From a checkpoint of a small transformer trained on Wikipedia.
Size: width 256, 8 heads of 32, MLP 1344 SwiGLU, vocabulary 565, 15.9M parameters.
Architecture: RMSNorm before each block, rotary positions, no biases in attention or MLP, untied embeddings.
Training: a variant of Muon for these matrices, 546M tokens, 8330 steps.
MLP neurons of a small language model. Each row is named by its layer, matrix (gate and up: input weights) and neuron, and shows model dimensions 128-191. Each number is 128 + 32 x the weight over its row's rms, rounded and kept within 0 to 255. A neuron's up and down rows have the sign that makes its largest values positive.
After each neuron's rows, "fires after" lists the tokens most often just before its 100 highest values on Wikipedia text that the model never trained on; "fires on" lists the tokens most often at its 100 highest values on Wikipedia text that the model never trained on. A number after a token or word is its count.

L5.gate900 [158 146 145  92 119 157 149 123 136 100  93 108  95 139 155 161  98 113 119 103 109 180 169 132 160 153 103  72 143 148 155 167 128 114 108 143 155  61 157  72 140  67  91  99 134  94  89  98  76 131 164 124 122 119  90 108 155 121 120  98 114 136 154  96]
L5.up900 [167 127 110 157 125 120 127 126 162  84 132 180 124 161 166 169 182  95 138 128 145 176 117  64 166 110  97  93 159 174 114 128 104 114 107 151 148  81 193  97 134 115 105  83 122 148  79  98 165 160  84 193 142 120 155 149 139 139 140 126 138 111 177 139]
fires after: "al" 23, "l" 15, " Al" 13, "r" 7, " the" 7, "y" 6
fires on: "m" 18, "s" 18, "t" 11, "if" 9, "is" 7, "f" 7

L3.gate446 [136  99 139 105 167  96 166 150 138 141 142 117 109 139 149 117 143  92  97 154  93 105 148 150 149 172 150 173 126 101  98 184 110 163 136 144 144 137 117  89 145 164 100 103 119 146 168 148 113 182 125 167 169 147  93 130 136   0 130 151 143 133 149 121]
L3.up446 [121 120 159  84 197 191 197 152 141 154 145 113 112 123  88 151  94 113 118  91 121 143 138 157 114 129 230 120 110 157 142 156 137 156 130 174 148 119 102 135 166 113 202 133 143 134 130 151 144 134  83 176  79 103 117 120 111 151 142 114  93 114 190 139]
fires after: "u" 20, "re" 19, "en" 12, "ill" 11, "il" 8
fires on: "e" 23, "z" 22, "i" 21, "it" 4

L8.gate1153 [113 122 115 154 137 160 125 129 181 176  92 122 107  71 114 121 118 129 119 162  93 129 169  68  66 115 138 114 162 109  92 144 182 154 116 162  77 147 203 122 109 153 129 162 144 152 107 115 198 140 151 140 213 125 176 113 162 190  75  83 144 150  94 151]
L8.up1153 [140 159 114  79  91 133 131 147  64 112  91 144 131 101  66 135 111 202 108 111 130 189 141 121 132  93 128 187  89 103 133 103 196  60  96 159  76 185 160 152  89 119 134 151 138 152 161 179 118 139 152 135  92 140 120 142 156 143 115 119 136 186 157 167]
fires after: "\n" 95
fires on: "\n" 99

L3.gate787 [123 144 117 111 131  85 130 189 114 109 170 137 125 208 188 107 114 153 126 131 102 182 125 107 123 187 145  97 130  98 172 141 126  96  92 167 154 120 111 142 114 108 118 116  98 129 142 159 153 146 137 155 132 164 136  95 166 118 108 124 145 136 147 179]
L3.up787 [116 116 154 174 176 146 142  92 116 134  89 108 195 116 142 105 108 152 109 142 126 149 131  91 116 102 104 107 107 132 151 103 140 121 166 160  66 166 108 181  51 141 157 133 110 148 137 107 126 151 143 176 115  60 176 128  76 148 163 125  78 137 135 186]
fires after: "st" 24, "m" 16, "ic" 14, "it" 10, "ort" 5, " St" 5
fires on: "it" 33, "ip" 14, "ut" 9, "f" 6

L4.gate880 [ 73 129  99 114 172 111 136  82 141  84 144  86 154 112 102  95 123 102 168  94 136 185 164 152 102 118 105 107 115 100 146 111  69 120 123 168  92 155 108 106  71 163 176 158 140 130 134  91 146 137 144 170 111 180 138 146 158 177 191 118 186 133 129 170]
L4.up880 [190 141 122 112 179  96 183 130  98  83 150  88 171  80 142 100 150  76 146 115  99 152 145 113 137 173  79 136 100 150 124  90 113 127 113 182 110 152  97 169 110 104 163 162  88 135 106 156  74 128 123 149 176 163 172 128 143 151 150 154 140 144 148 169]
fires after: "\n" 99
fires on: "\n" 100

L4.gate964 [ 95 148 126 127 136 118 146  88 150 128 156 157 114 143 112  27 116  49 140  93  97 190 165 166 137 193 103 119 157 122  97 133 119  89 147 185 125  93  82  76 114 110 133 137 140 136  79 110 126 111 100 167 191 102 110 171 119 153 155 134 177 114 123 126]
L4.up964 [105 132 114 109 105 117 135  71 173 120 154 152 138 143 149  52 109 102 129 117  68 186 115 164 129 172 145  84 147 135 119 131  87  72 151 160 132 169 113 140 118  98 136 134 122 127  98 132 155  75  70 177 143 113 129 144 118 134 118 154 139 126  98 116]
fires after: "\n" 31, "t" 10, "ial" 9, "ak" 7
fires on: "==" 22, "ist" 14, "ly" 12, "-" 7, "ain" 6, "it" 6

L4.gate670 [155 125 104 124 161 159 107 135  88 149 131 106 124 117 152 126 144 130 137 126 104  97 125 175 152 106 149 119 108  86 127 111 141 184 168  73 101  76 115 169 111 151  92 161 146 157 151 184 127 161 159 116 112 111 162 114 148  98  53 149 116 174 146 116]
L4.up670 [ 70 115 150 156 111 150 169  96 144 134 160 134 173 172 131 162  54 149  90  95  72  99 108  48 138 155 119 187 128 126 130 128 128 137 153 171 143 109 144 134 146  73 101 149 130 131 181 146 164 185  96 149 129 136 125 103 103 113 151 141 160 162 115 157]
fires after: "is" 22, " c" 13, " b" 8, " T" 7, "t" 7
fires on: "ion" 23, "o" 15, "irst" 8, "orn" 8, "V" 7, "il" 6

L4.gate998 [199 123  86 161 105 110  76 147 124 122 158  57 159  67 136 120  91 166 127 122  93 132 138 141 116 100 163  96  82 190 182 179 110 106 118 134 132 131  88 116 139 109 128 150 119  79 105 138 127 131 160 164 128 165 114 179 160 111 155  98 111  90 143 154]
L4.up998 [146  95 108 185 146 173 101 105 124  83  83 163 127 103 158  83 119 108  70 194 120 123 158  72 103 109 115 110 156 135 161  74 131 144 155 135 145 126 135 151 155  71 134 153 179 134 140 135 110 133 140 160 144 189 131 117 142 119  95  93 100 123  83 149]
fires after: "il" 20, "d" 15, "h" 10, "id" 7, "r" 7, " L" 6
fires on: "d" 33, "and" 12, "ing" 8, "ow" 7, "r" 6

L4.gate773 [118 152 115 202  77 145 146 155 164 111 197 193 100 106 227 151 113  33 178 138 161 182 121 162 198 136 117  85 156 133 196 194 192 129 141 144 121  99 168 125 147 148 129 130 127 143 162 114 107 194 156 109 145 123 105  84 142 111  91 152 104 164 114 128]
L4.up773 [135 153 164 153 127 107  95  78 151 115 139 148 110 165 147 176 139 122 116 105 205 202  94 107 152 138 142 129 155 179 100 108 109 149 110  88  53 132 203 141  75 125 124  88 105 159 104 165  87  79 154 120 148 193 118 150  72 136 163 112 177 126  70 128]
fires after: "r" 31, "le" 11, "ac" 9, "l" 8, "o" 8, "ra" 6
fires on: "t" 31, "am" 19, "m" 13, "x" 10, "p" 10, "in" 6

L5.gate1275 [128 135 120 171 126 179 136 131 143 138  93 157 155 140 133  86 117 129 159 102 100 186 137 132 138 108  86 194 166 120 127 100 158 120  31 136 122  88 100 171 130 150  93 113 119 131 149 112 202 155 137 193  91 164 217 172 149 108  62 123 142 135 112 118]
L5.up1275 [186 157 162 120 114 149 118 125 153  99 147 118 178 148 129 138 141 118 142 131 148 104 125 110 129 124 158 149 125 117 167  76 140 155 186 137 113 114 128 142 138 187  88 116 128 128 134  61 153 101 204 152 138 171 158 114 170 106 112 126 142 128 140 160]
fires after: ")" 16, "0" 9, "2" 8, "al" 7, "3" 6, "5" 6
fires on: "–" 20, " –" 19, " was" 11, "-" 11, " is" 8, " |" 6

L4.gate1056 [ 97 131 100  87 113 138 128 106 177 163 123 123 134 163 124 140 160 109 112  95 136 133 185 103 168 120 144 134 164 151 149 183 114 175 191 132  93 115 139 148 114  78  45 108 181 109 150 161 112 137 146 144 156 156 186 129 120 108 132 120 172  90 119 161]
L4.up1056 [129 149 116 122 124 134 172 183 124 116 137 103 168 119 155 108 140 121  84 170 147  95  80 104 105 146 107 139 151 199 122 161 148 166  62  98 132 105  94 103 100 137 139 108  97 170 134  80 118 139  84 119 127 127  89 113 157 174 129 144 132 130 136  97]
fires after: "es" 22, " t" 16, "ur" 13, " T" 9, "p" 8
fires on: "it" 50, "ul" 24, "n" 16

L5.gate1323 [115 131 168  96 122 139 103 117 132 108 175  90 162  55 167 104 118  96 140 160 127 161 133  95 185 162 137 157 140  74 135  87  99 171 135 172  84 130 140 117  67 124 113 124  90 137 116  91  61 100 131 141 156 140 114  81 111 165 200 129 165 152 172 163]
L5.up1323 [143 113 106 126 108 162 136 118 100 116 204  85 163  91  92 114  99  78 140 112 103 158 163 135 115 120 142 130 123 135 123  82 132 138 187 144 113  96  58 105 109  69 166 162 107 104  84  96 151 136  98 164 166 163 173 100 134 160 131  82 167 137 119 152]
fires after: "\n" 35, " of" 15, "," 8, "ed" 7, "ing" 6, "|---|---" 4
fires on: "\n" 35, " S" 13, " K" 7, " T" 7, " A" 6, " P" 6

L4.gate500 [192 133  91 131  87 150 136 131 141 103 165 106 165 136 183 140 174  87 166 160 119 184 160 159 179 125 101 135 111 131 183 210 115 143 102 177  76 207  94  96  65 113  85 193 110 131 159  71 194 149 168 137 178 117 122 191 166 126 166 132 137 132 119 128]
L4.up500 [144 126 140 132 114 149 132 123  84  52 141  84 145  81  98  86 119 143 128 117  89 167 125 108 119 161 178 146 132 128 131 123 169 142 110 123 144 108  98 144 136 145 136  99 162 136 140  69  92 135 172 142 171 157 129 155 131 152 125 127 162 164 143 124]
fires after: "r" 20, "il" 17, "ar" 17, "ol" 8, "d" 7, "os" 6
fires on: "d" 26, "ist" 17, " of" 10, "l" 8, "a" 6, "r" 6

L4.gate956 [ 98 178  94 132 166 100 133  81 136  69  69 142 176 151 142 100 154  67 124 132  93  72 126 146 126 145 129 124 125  76 128  80 183  58 151 160 116 120 156 139 146 168 124 144 113 147  81 122 110 104 166 131 151 126 163 169 135 103 137 180 124 113 148 137]
L4.up956 [106 150 132 150 137 107 157 147 116 136 104 102  99 116 126  93 121 136  39  28  99  91 139 157 198 142 145  84 171 118 173 100 137 123 164 132 106 131 112 122 105  90 131 189 124 174 161 100  86 118 153 104 197 149 165 149  54  93 153 127 149 102 111 149]
fires after: "p" 13, "ro" 11, "ip" 9, "i" 7, "a" 7, "h" 6
fires on: "e" 22, "ad" 17, "ol" 15, "s" 14, "un" 5

L4.gate78 [137 109 138 113 135 167 114 133 155 161 137 110 144 161 107 162 179 142 184 124 169 163 109 107 104  70 153 118 128 147 114 120 100 117 157 118 122 125 103 182 171 141 147 152 153  84 129 114 154 116 116 147 170 141 137 186 101 176  96  99 113  96  83 132]
L4.up78 [104  86 137 131 141 120 125 121 165 181 101 185 167 117 101 172 134  42 135 158 128 139 122  96 132 101 135 117 119 164 104 144 134 156 104 103 120 102 121  90 126 184 111 169  98 145 141 131 137  90 143  81 130 108 109 189 120 112 136 129 123  80 146 101]
fires after: " H" 22, "e" 9, " R" 9, "d" 7, " and" 6, " n" 6
fires on: " his" 32, "is" 18, "uc" 15, "oc" 10, "er" 7, "ir" 6

L9.gate712 [151 125 143 153 205 149 139  62 147 139 154 121 102 149 178 111 101 119  83  79 145 123  94 106  84 118  71 113 122 112 134 151 194  81 199 119  84 126  99 161 120 148 140 146 150 110 150 217 223 171 120 149 133 127 160  92 174 112  61 138 150  83 139 167]
L9.up712 [128 138 119  87 176 103 149 114  55 119  62 196 131 110 169 114 171 105 137 148 107  65 137 134 177 113 103  90 115 142 137  96 199 182 120 136 133 129 116 116  88 145 138 154  91 141  73 153 128 117 105 113  79 164 144 149 129 131  69  84 132 110 155  91]
fires after: " o" 11, "es" 11, " a" 8, " n" 8, " pro" 7, " A" 6
fires on: "b" 21, "om" 12, "p" 11, "e" 11, "g" 7, "ab" 5

L5.gate541 [133 123 104 101 118 103 116  92 172 136 157  90 118 124 124 139  97 124 191  93 169 143 121 101 142 134 140  85 156 117 156 132 137 134 155 142  61 178 159 130  88 114 143 140 113 120 104 181 107  97 130 124 162 161 167  61 130 161 152 137 161 106 151 120]
L5.up541 [109 137  94 130 170 117 102 107 167 140 174 146 153 129 177 118 129 120 202 148 131 236 144 162 131 123 142 112 121 144 166  76 143 124 165 148  70 182 151 132 138 109 100 112  76 177 153 153 120  92 189  76 159 151 150 115  99 140 122 182  53 156 154 144]
fires after: "\n" 75, "e" 21
fires on: "\n" 75, "ver" 21

L5.gate560 [193 162 139 126  97 178 185 129 131 140 166 204 200 144 127 138 149 105 129  57 124 122 173 104 158 189 146 107 145 150 109 160  87 179 107 122 184 127 181 113 114  66 143  74 124 126 189 104 133  68 185 120 141 112 121 119 144 109 145  91 147  98 188 110]
L5.up560 [164 124  40 111 121 154 119 126  79 151 176 157 150 109  78  88 155 105 176  92 114 183 140 120 165 159 188  85 134 123 145 172 176  57 128 153 115 108 126 127 134 119  67 139 123 154 140 136  97 115 181 159 157 153 107  57 119 126 122 153 181  67 148 142]
fires after: "m" 17, " s" 14, "e" 11, " S" 10, " re" 8, "s" 7
fires on: "ol" 27, "ad" 19, "i" 14, "ant" 12, "ity" 5, "n" 5

L3.gate340 [157 102 134 127 196 135 124 104 150 139  82 169 119 123 133 105 155 107 200 151 146 122 206 137  90  96 118 146 138 123 165 166 168 137 138 106 177  81 110 142 145 140 126 177  72 107 112 119 136 148 169 174 117 100 134 136 147 163 182 122 115 107 204  96]
L3.up340 [138  97  56 124 167 185 107  81 165  95 129 141 112 130 112 176 111 157 168 111 102 143  99  58  61 111 123  92 191 148 156 110 126 176 204 132 157 108 148 109 130 146 155 128  99 143 193 208 175 102 101 143 149 181 145 142 100 125 144 146 130 142 149 101]
fires after: "-" 24, " un" 11, " (" 11, " \"" 9, "ou" 8, "id" 7
fires on: "se" 25, "o" 11, "e" 10, "ch" 9, "i" 7, "a" 6

L3.gate1328 [143 124 148 141 122 163 120 102  75 150 115 147 137 150 173 104 144 200 151 112 165 130 143 112  82 162 113 173 181 150 190 153 105 106 140 147 137 143 107 136 154 114 131 114 150  93 109 114 128 139  99 139 185 111 206  97 163  94 175  87 188 150 114 191]
L3.up1328 [147 186 147 111 158 215  73 143 106 122 116  83  81 152 171 126 144 183 174 107 136 112  83  59  75 102  66 161 119 125 164 152 151 197 129 138 104 153 137 152 169 156 129 171 101 118  99 116 130 138 134 187  94 145 127  83  93  85 133 127 121 106  51 132]
fires after: "-" 26, " (" 11, "ub" 8, "re" 8, "d" 7, " \"" 5
fires on: "ab" 19, "a" 11, "am" 11, "ur" 8, "ep" 7, "an" 6

L3.gate635 [ 60  96  82 113  86  98 127 111 130 195 111 164 160 147 142 140 146 110 128 141 113 131 173 124 162  80  95 156  97  56 105 110 108 100 131 138 115 145  68  40 148 144 187  91 157 141 161 163  59 146 110 121 109 162 200 150 114 115 177 116 172 167  87 168]
L3.up635 [ 99 146 117 157  84 118 188 105 150 140 110 154 161 111 125 136 123  58 128  87 108 127 204  64 109 108 135 152 139 126 164 150 134  69  97  97 149 112 143  81 132 139  96 150 127  87 127 108 105 143 120 150  82 148 102 146 134 152  81 180 162  82  63 133]
fires after: " b" 38, " comp" 14, " B" 9, "r" 5, "l" 5, "us" 5
fires on: "ac" 18, "an" 18, "on" 8, "od" 8, "in" 6, "ing" 5

L5.gate597 [117 125 221 107 105  95 158 120 120 143 136 117  82  89  86 130 151 197 165 156 115 114 129 141 123 133 131 167 130  99  75 106  84 110 163 133 156 134 123 120 164  89 125 168 118 134  98 189 106 201 103 159 150  76 185 127 115 118 169 104 193 172  74 129]
L5.up597 [148 125 153  84 136  99 137 182 161 162  94 112 125  88  38 135 163 108 196 119 135 160 152 150 139 142 181 179 151 130 133  82 151 104 137 103 131 139 154 138 155 102  97 148  96  76 120 131 133 100 177 176 129 130 107 114 169  62 127 112 179 117 172 124]
fires after: "u" 29, "c" 23, "a" 12, "ac" 7, "o" 6
fires on: "th" 18, "ad" 15, "ct" 9, "h" 5, "u" 4, "est" 4

L3.gate261 [153 183 122 138 173 176 163 164 187 183 181 107 144  94 155  84  72 181 123 154 136 139 138 144 154 127 161 108 111 115 166 183 145 191 140 150 129 203 150 103 105  88 130  93 135 106 125 180 135 127 139 112 121 124 133  82  97  86 104 112  97 107 113 114]
L3.up261 [142 124 107 149 109 175  97  95 183 106 130 109 147 160 180 120 128  86  49 136  72 152 171 117 172 147  78 155 129 146 156 138  90 143 106 172  96 224  79 110 179 101 133 100 106 119  94  98  99 127 151 133 111 139 104  86  84 143  99 140 103 144 111  91]
fires after: "in" 19, "l" 16, "m" 12, "ill" 9, "em" 5
fires on: "ed" 22, "it" 13, "t" 12, "at" 12, "n" 8, "is" 7

L3.gate283 [162  59 115 132 175 156 167 103 152 111 128 117 142 119 106  86 148 141 229 129 113 154 130 193 126 104 135 142 171 149 134 105 161 138 133 133 189 136 183 194  92  69 146 183 125 131 190 152  99 166 143 168 199 124 167 114 144  93 124 131 189 102 116 141]
L3.up283 [ 93  95  82  97 149 164 174 124 108  61 130 111 139 124  95 146 144 172 166  78 114  88 144 129 142 131  89  61 160 135 107 127 110 121 172 158 114 111 142 172 123 108 135 157 168 165 139 110 118 149 150 186 177 132 125 175 128 156 102 122 159 140  99 179]
fires after: "o" 20, "er" 11, "os" 7, "od" 7, "ro" 6, "um" 6
fires on: "e" 24, "ac" 15, "ent" 15, "ed" 8, "y" 7, "ad" 6

L4.gate817 [ 66  92  88 103 156 181 141 150 162 132 160  99 132 116 156 132 136 113 111 130 165 197 106 123 149 152  66 112 111 101 203 168 108 131 139 184 123 183 112 125 126 147  79 154  48 118 115 210 160 142 108 117 178 140 144  90  89  90 170 136 129 152 129 185]
L4.up817 [129 151  88 102 114 181 126 105 161 111  78 114 148 107 147 110 137 115  86 108 126 216 140 145 111 179  97 131  80 110 111 115  94 139 141 221 131 128  87  97 118 139 132 177  90 124 169 158 134 118 121  79 110 122 193  74 137 134 163 166 128 146  55 202]
fires after: "." 79, "2" 5, "\"" 5
fires on: "\n" 84, " |" 15

L3.gate81 [ 83  90  79 129 130 161  92 100 130 132 161  71 151 157 133 135 160 171  96 109 110 156 131 151 133  61 131  81 136 174 178 111  96 113 147 101 162 163  42  58 169 195 158 109 144 136 111  88 170 163 152 123 121 153 114  90 144 143 104 159 149 165 146 183]
L3.up81 [176 165  85 118 122 177  81 134 147 131 140 134 234 115 111 119 136 113 132 143 118 194 124 142  88 121  97 130 116 169 132 133 113 104 107  85  89 144 136 104 130 161 172 181 113 127 123 127 125 155 113 132 125 159 123 103 138 122  96 105 199 124 105 151]
fires after: "\n" 84, " V" 8
fires on: "==" 84, "an" 9

L8.gate381 [149 115 105 130 134 114  55 207 107 126 150 149 146 187 144 154 136  58  69 126 111 121 177 136 176 131  92  95 106 154 168 132 117  92 104  65 114 118 176  78  88  82 113 101 124 111 101 166 246 126 167 147 104 114 116 126 113 182 169 124 116 163 142  88]
L8.up381 [178 140 164 125 104  77 124 104 153  72 119  79 120 157 106 116 106  77 146 157 102 165 111 142 150 122 104  72 143 154  92 134 146 181 127 113 107 140 130  88 135 158 133 131 118 110 140 151 149 137 149  87 134  92 119 111 149 115 175 111 137 154 122 100]
fires after: " l" 15, " " 14, "u" 9, "ran" 9, " t" 7
fires on: "em" 24, "i" 21, "s" 9, "ra" 5, "ct" 4, "er" 4

L3.gate273 [206 173 167 140 150 130 142 153 140 120 125  76 129 128 127  94 126 153 158 111 146 132 121  68 124 124 120 159 146 144 131 176 132  95  76 174 119 166 123 153 151  73 146  80  96 146 149 138 163 130  87 138  78 114 103 216 177 105 123  83 111  46 186  89]
L3.up273 [133  86 179 123 122 135 121  98 176  81 130 125  92 135 153 113 185 122 124  89 138 135 103 112 132  26 147 117  82  94 119 118 112 172 141  74 126 135 127 144 109 144 136 145 163 167 127  83 120  63 141 104 127  70 109 142 102 176 105 138  91  74  81 102]
fires after: " y" 25, "l" 11, "on" 9, "t" 6, "n" 6, "j" 5
fires on: "ear" 27, "ect" 11, "th" 9, "w" 6

L5.gate405 [ 86 119 146 132 146 138 112 152 141 133 154 106 114 165 131 150 156 184 144 116 130 114 145  98 136 133 132 124 175 119 127 130 137 170 104 181 139 100 168 127 133 107 198 102 170 125 185 147 121 126 116 154 155 177 104 131 115  56 112 108 130  63 111 112]
L5.up405 [160 128 133 114 175 106 137 157 111 131  84  92 133  92  52 150 113 169 130 111 137 141 172  96 226 129 143 176 140 139 153 104 158  94  90 123 132  86 174 155 125 142 112 127  97 114 130  50 113 102 132 156 138 131  90 110 161  96  71 109 111 178 140  94]
fires after: "ire" 30, "ec" 11, "ic" 10, "c" 9, "o" 7, "ac" 5
fires on: "ct" 42, "oc" 10, "art" 10, "id" 10, "t" 9, "ri" 6

L5.gate1174 [103 160 144 120 141 113 154 122 114 159  97 148 112 145 128 130 127 143 153 133  78  76 124 105 144 117  86 131 143 184 144 140 142 138 189 177 136 136 119 193  60  44 118 150 156  48 140 162  86 147  95 149 208 152 189  71 132 129 162 177  62 121 144 118]
L5.up1174 [137 115 131 148 162 127  58 159 102 163  41 137 121 135 151 148 128  80 114 136 126  95 150  88 121 113 122 141 156 164  70 123 162 129 146 112 133 146 135 158 120 109 171 144 157 100  93  85 131 160 116 136 142  87 131 112 133 124 147 104  96 135 113 164]
fires after: "ol" 13, "al" 10, "ur" 8, "p" 8, "he" 6, "uc" 5
fires on: "h" 22, "k" 16, "if" 9, "il" 8, "it" 8, "un" 6

L3.gate350 [129 113 181 179 174  97  90 113 145 139 114 212 161 122 101  95 214 185 181 121 114 142 152 129  90 132 119 134 132 141  80 101 130 156  70 142 114  90 142  94 177  96 105 128 200 134 108  82 130 142 140  72 147 136 119 120  96 103 153 157 166 185 112 127]
L3.up350 [159 126 126  66 153  84 109 116 114 131 107 129 116 139 171 152 207 126 133 127 162 152  85 120 121 150 207 133 130 115  94  90 104  87 145 172 169 158 124 147 113 132 159 116 154 145 174 190 191 133 141 147 125 139 112 101 113 115 129 181  69 139 132 114]
fires after: "ru" 15, "v" 9, "oc" 9, "if" 8, "k" 8, "ar" 8
fires on: "ic" 26, "l" 17, "ct" 15, "ing" 9, "ation" 5, "se" 4

L4.gate1195 [ 98 168  85 139  54 110  66  88 124 196 141 121 106 107 148 154 126  91  79  59 124 130  83 174 159  82 105 120 156 144 132 127 154 144 133 116 118 152 125  82 159 109 119 167 153 167 138  82 116 166 189 156 184 119 136 167  96 118 111 114 191  96 148 139]
L4.up1195 [134  67 169 111 101 149 188  98 112 186 147 107 162 100 151 131  85 132  85  91 141 120 113  77 131 106  89 134 162 122 174 171 165 121 132 155 102 112 124  87 132 108 127  91 104 106 131  42 128 132 149 120 108 124 131 114 116 156 127 149 123 144 155 207]
fires after: "nd" 33, "ur" 33, "ue" 11, "p" 6, "ar" 5, "ity" 4
fires on: "ing" 34, "er" 33, " to" 11, "it" 6, "k" 5, ":" 4

L3.gate31 [109 128 165 174 155 180 155  76  86 136 117 146 145 116 137 142 199 169 140 130 148 114 124 100  81 120 104  82 108  89 148 133 136 125 162 108 144 111 155 157 140 129 147 165  56  84 132 118 128 133 100 145 153  70  78 180 121 190 152 107 165 101 174 110]
L3.up31 [120 141 147 114 110 231 150 149 121 132 136 170 131 128 143 180 131 138 100 122  55 153 117  95 175 114 152 129 134 155 136 153 165 110 176 161 124 114 115 142 142 144 162 167  66 123 186 147 103 119  58 156 149 159 147 162 122 169 132 151 140 164 118 133]
fires after: "\n" 86, "==" 14
fires on: "===" 73, "==" 14, "=" 13

L9.gate1206 [142 117 117  54 149 129 127 148 151 189 187 163  79 138 174 129 120 158 160 169 100 156 103 120 125  85 179 152  99  97 188  89 123 132 108 129 163 155 118 123  74 118  96 151 118 138 160 109 125 122 117 140 148 103 114 148  95 101 102 217 129  79 149  74]
L9.up1206 [168 124 162 119 176 163  97 126 125 101 143  97 175 118 137  92 181  73 125  89 144 166 126 153 111 127 157  66 100  91 161 154 109 105 170 172 104 132 114 167  97 133 192 136 145 131 117 129 171 118  87 175 133 125 101  31  26 134 144 138 148 148 133 127]
fires after: "v" 25, "st" 17, "ic" 12, "c" 5, "j" 4, "u" 4
fires on: "ip" 16, "it" 16, "i" 13, "ol" 11, "un" 4

L3.gate101 [ 88 113 121 138 220 218 170 130 123 132 133 130 138 107 146 178 133 151 116 117  89  96 153 131 166 127 127 128 132 116 133 111 109  60 100 107 112 121 146 134 193  94 151 139  95 118 139  85 197 106 137 134 190 149  68 111 179 193 131 107 144  94 146 180]
L3.up101 [114 112 100 119 221 188 167  65 157 115 156  93 150 118 132 180 131 135 136 121 103  95 135 161 172 161 125 133 140 149 118 164 142  84  94 108 133 124 138 151 178  94 174 156  91 101 160 122 150 134 133 126 134  99 126 126 150 193 108 129 111 107 147 110]
fires after: "\n" 100
fires on: "===" 69, "==" 30

L3.gate1236 [ 70 117  66 106 142 131 113 151 209 217 113 189 105 110 148 148 147  97 149 155 101 140 125 105 188 140 104 147 138 142 157 142 186 143 102  58 102 164 140  73 131 165 121 127 173 161 136 110  86 157 109 104  74 124 146 121 177 148 161 106 147 143  75 107]
L3.up1236 [ 98 125 134  99  99 126 116 102 135 115 134 154 120 124 112 125 128 131 148 168 125  85 180 150 161 172 138 146  64 146 173 130 200  84 133 150 145 148 122 140  95 124  95 162 186  70 134  71 118  99 160  98 154 158 132 104 160 145  99  80 163 188 124 159]
fires after: "r" 58, "at" 8, "l" 6, "m" 4
fires on: "on" 21, "ing" 17, "am" 15, "or" 10, "al" 7

L3.gate971 [ 96 155 137 134  81 103 136  87 104  73 123 150  83 103 103 106 154 124 126 121  95  29 126  97 139 116 115 112 103  51 137 116 162  71  87 125 157 129 135 179 146 155  68 102 144 144  46  63 142 158 162 122 148  95 168 123 146 107 145  82 141  94 135 188]
L3.up971 [147 136 179 156 171 152 165  76 135  77 165 120  39 139 104  91 147 116  76 152 108  83 152 122 167 104 122 144 125 104 107 150 110 142 136 103 112  95 154 122 168 108  85 108 124 137 158 132 104 174 194  92  99 161 123 139 135 130 193 107 175 135 173  92]
fires after: " G" 21, "o" 12, " g" 9, "os" 8, "ro" 8, "a" 8
fires on: "e" 67, "ol" 10, "ch" 9, "i" 4

L5.gate301 [141 154  88 143  87 186 196 106 100  95 129  97 100 142 125 111 114 152  71 134 181 183  98 147 136 110 119  90  99 100  66 145 118 125 203 157 166 129 151  75 109 176 140 133  57 141 124 116  95  88  71 121 138 107  82  52  82  96 155 145 124  98  99 147]
L5.up301 [152 132  90 123  68 130 133  45 130 143 176 146 176 129 145  85 122 201  52 166 128 122  86 135 139 149 133  99 107 130 114 128 121 153 103 169 177 114 139 136 100  71  89 192 120 147 155 189 153 130 154 155 118 161 157  66 145 146 120  79  69 139 157 162]
fires after: "en" 26, "ap" 9, " St" 7, "p" 6, "il" 6, "ad" 6
fires on: "er" 23, "v" 17, "t" 10, "at" 7, "ition" 6

L4.gate1133 [145 168 120 104 165 140 143 168 105 110 144 147 138  98 132 108  93 145  71 114 159  82  53 116 133 134 116 121 130 141 190  89 197 105 130 163  67  69 130 127 125  85 136 146 113 112 145 104 193 172 131 119 105 178 198  56 107 128 200 128 147  72  90 122]
L4.up1133 [102 123 142 121 147 122  94 142 103 102 131  87  82  94 127 121 148 111 128 104  73 138 101 106  92 146 168 107 131 182 175  89 161 149 158 124 143 171  91 179 157  80 179 139 128  89 144 161 164 175 112 147 147 141  98 148 162 205  95 124 122 176 143 170]
fires after: "u" 27, "us" 18, "os" 10, "a" 7, "e" 6, "ou" 6
fires on: "ch" 26, "e" 24, "en" 8, "t" 6, "it" 5, "ant" 5

L4.gate293 [135  91 163 165 145 164 120 173 111  87 139 167 164 124 154  94  76 161 136 120  98 157 128 129  91 127  86 112 163 161 109 129  96 145 143 127 148  84  93 140 181 166  93  82 115 137 113 114  65 132  95 116 116 188 131 105 103 161 157 112 134 212 126 160]
L4.up293 [118  60 102 131 107 106  58 133 180 189  86 201  98 101 140 116 116 140 124 112  79 146 101 116 143 128 143 153 113  90  71 169 127  47 165 118 162 114 101 152  81 151 109 161 184 117 134 118 144 123 134 103 106  93 170 103  94 123  90 107 103 162  84 160]
fires after: "a" 21, "st" 13, "il" 11, "an" 10, " pro" 6, " p" 6
fires on: "il" 24, "c" 22, "ru" 13, "ro" 11, "ric" 9, "ic" 8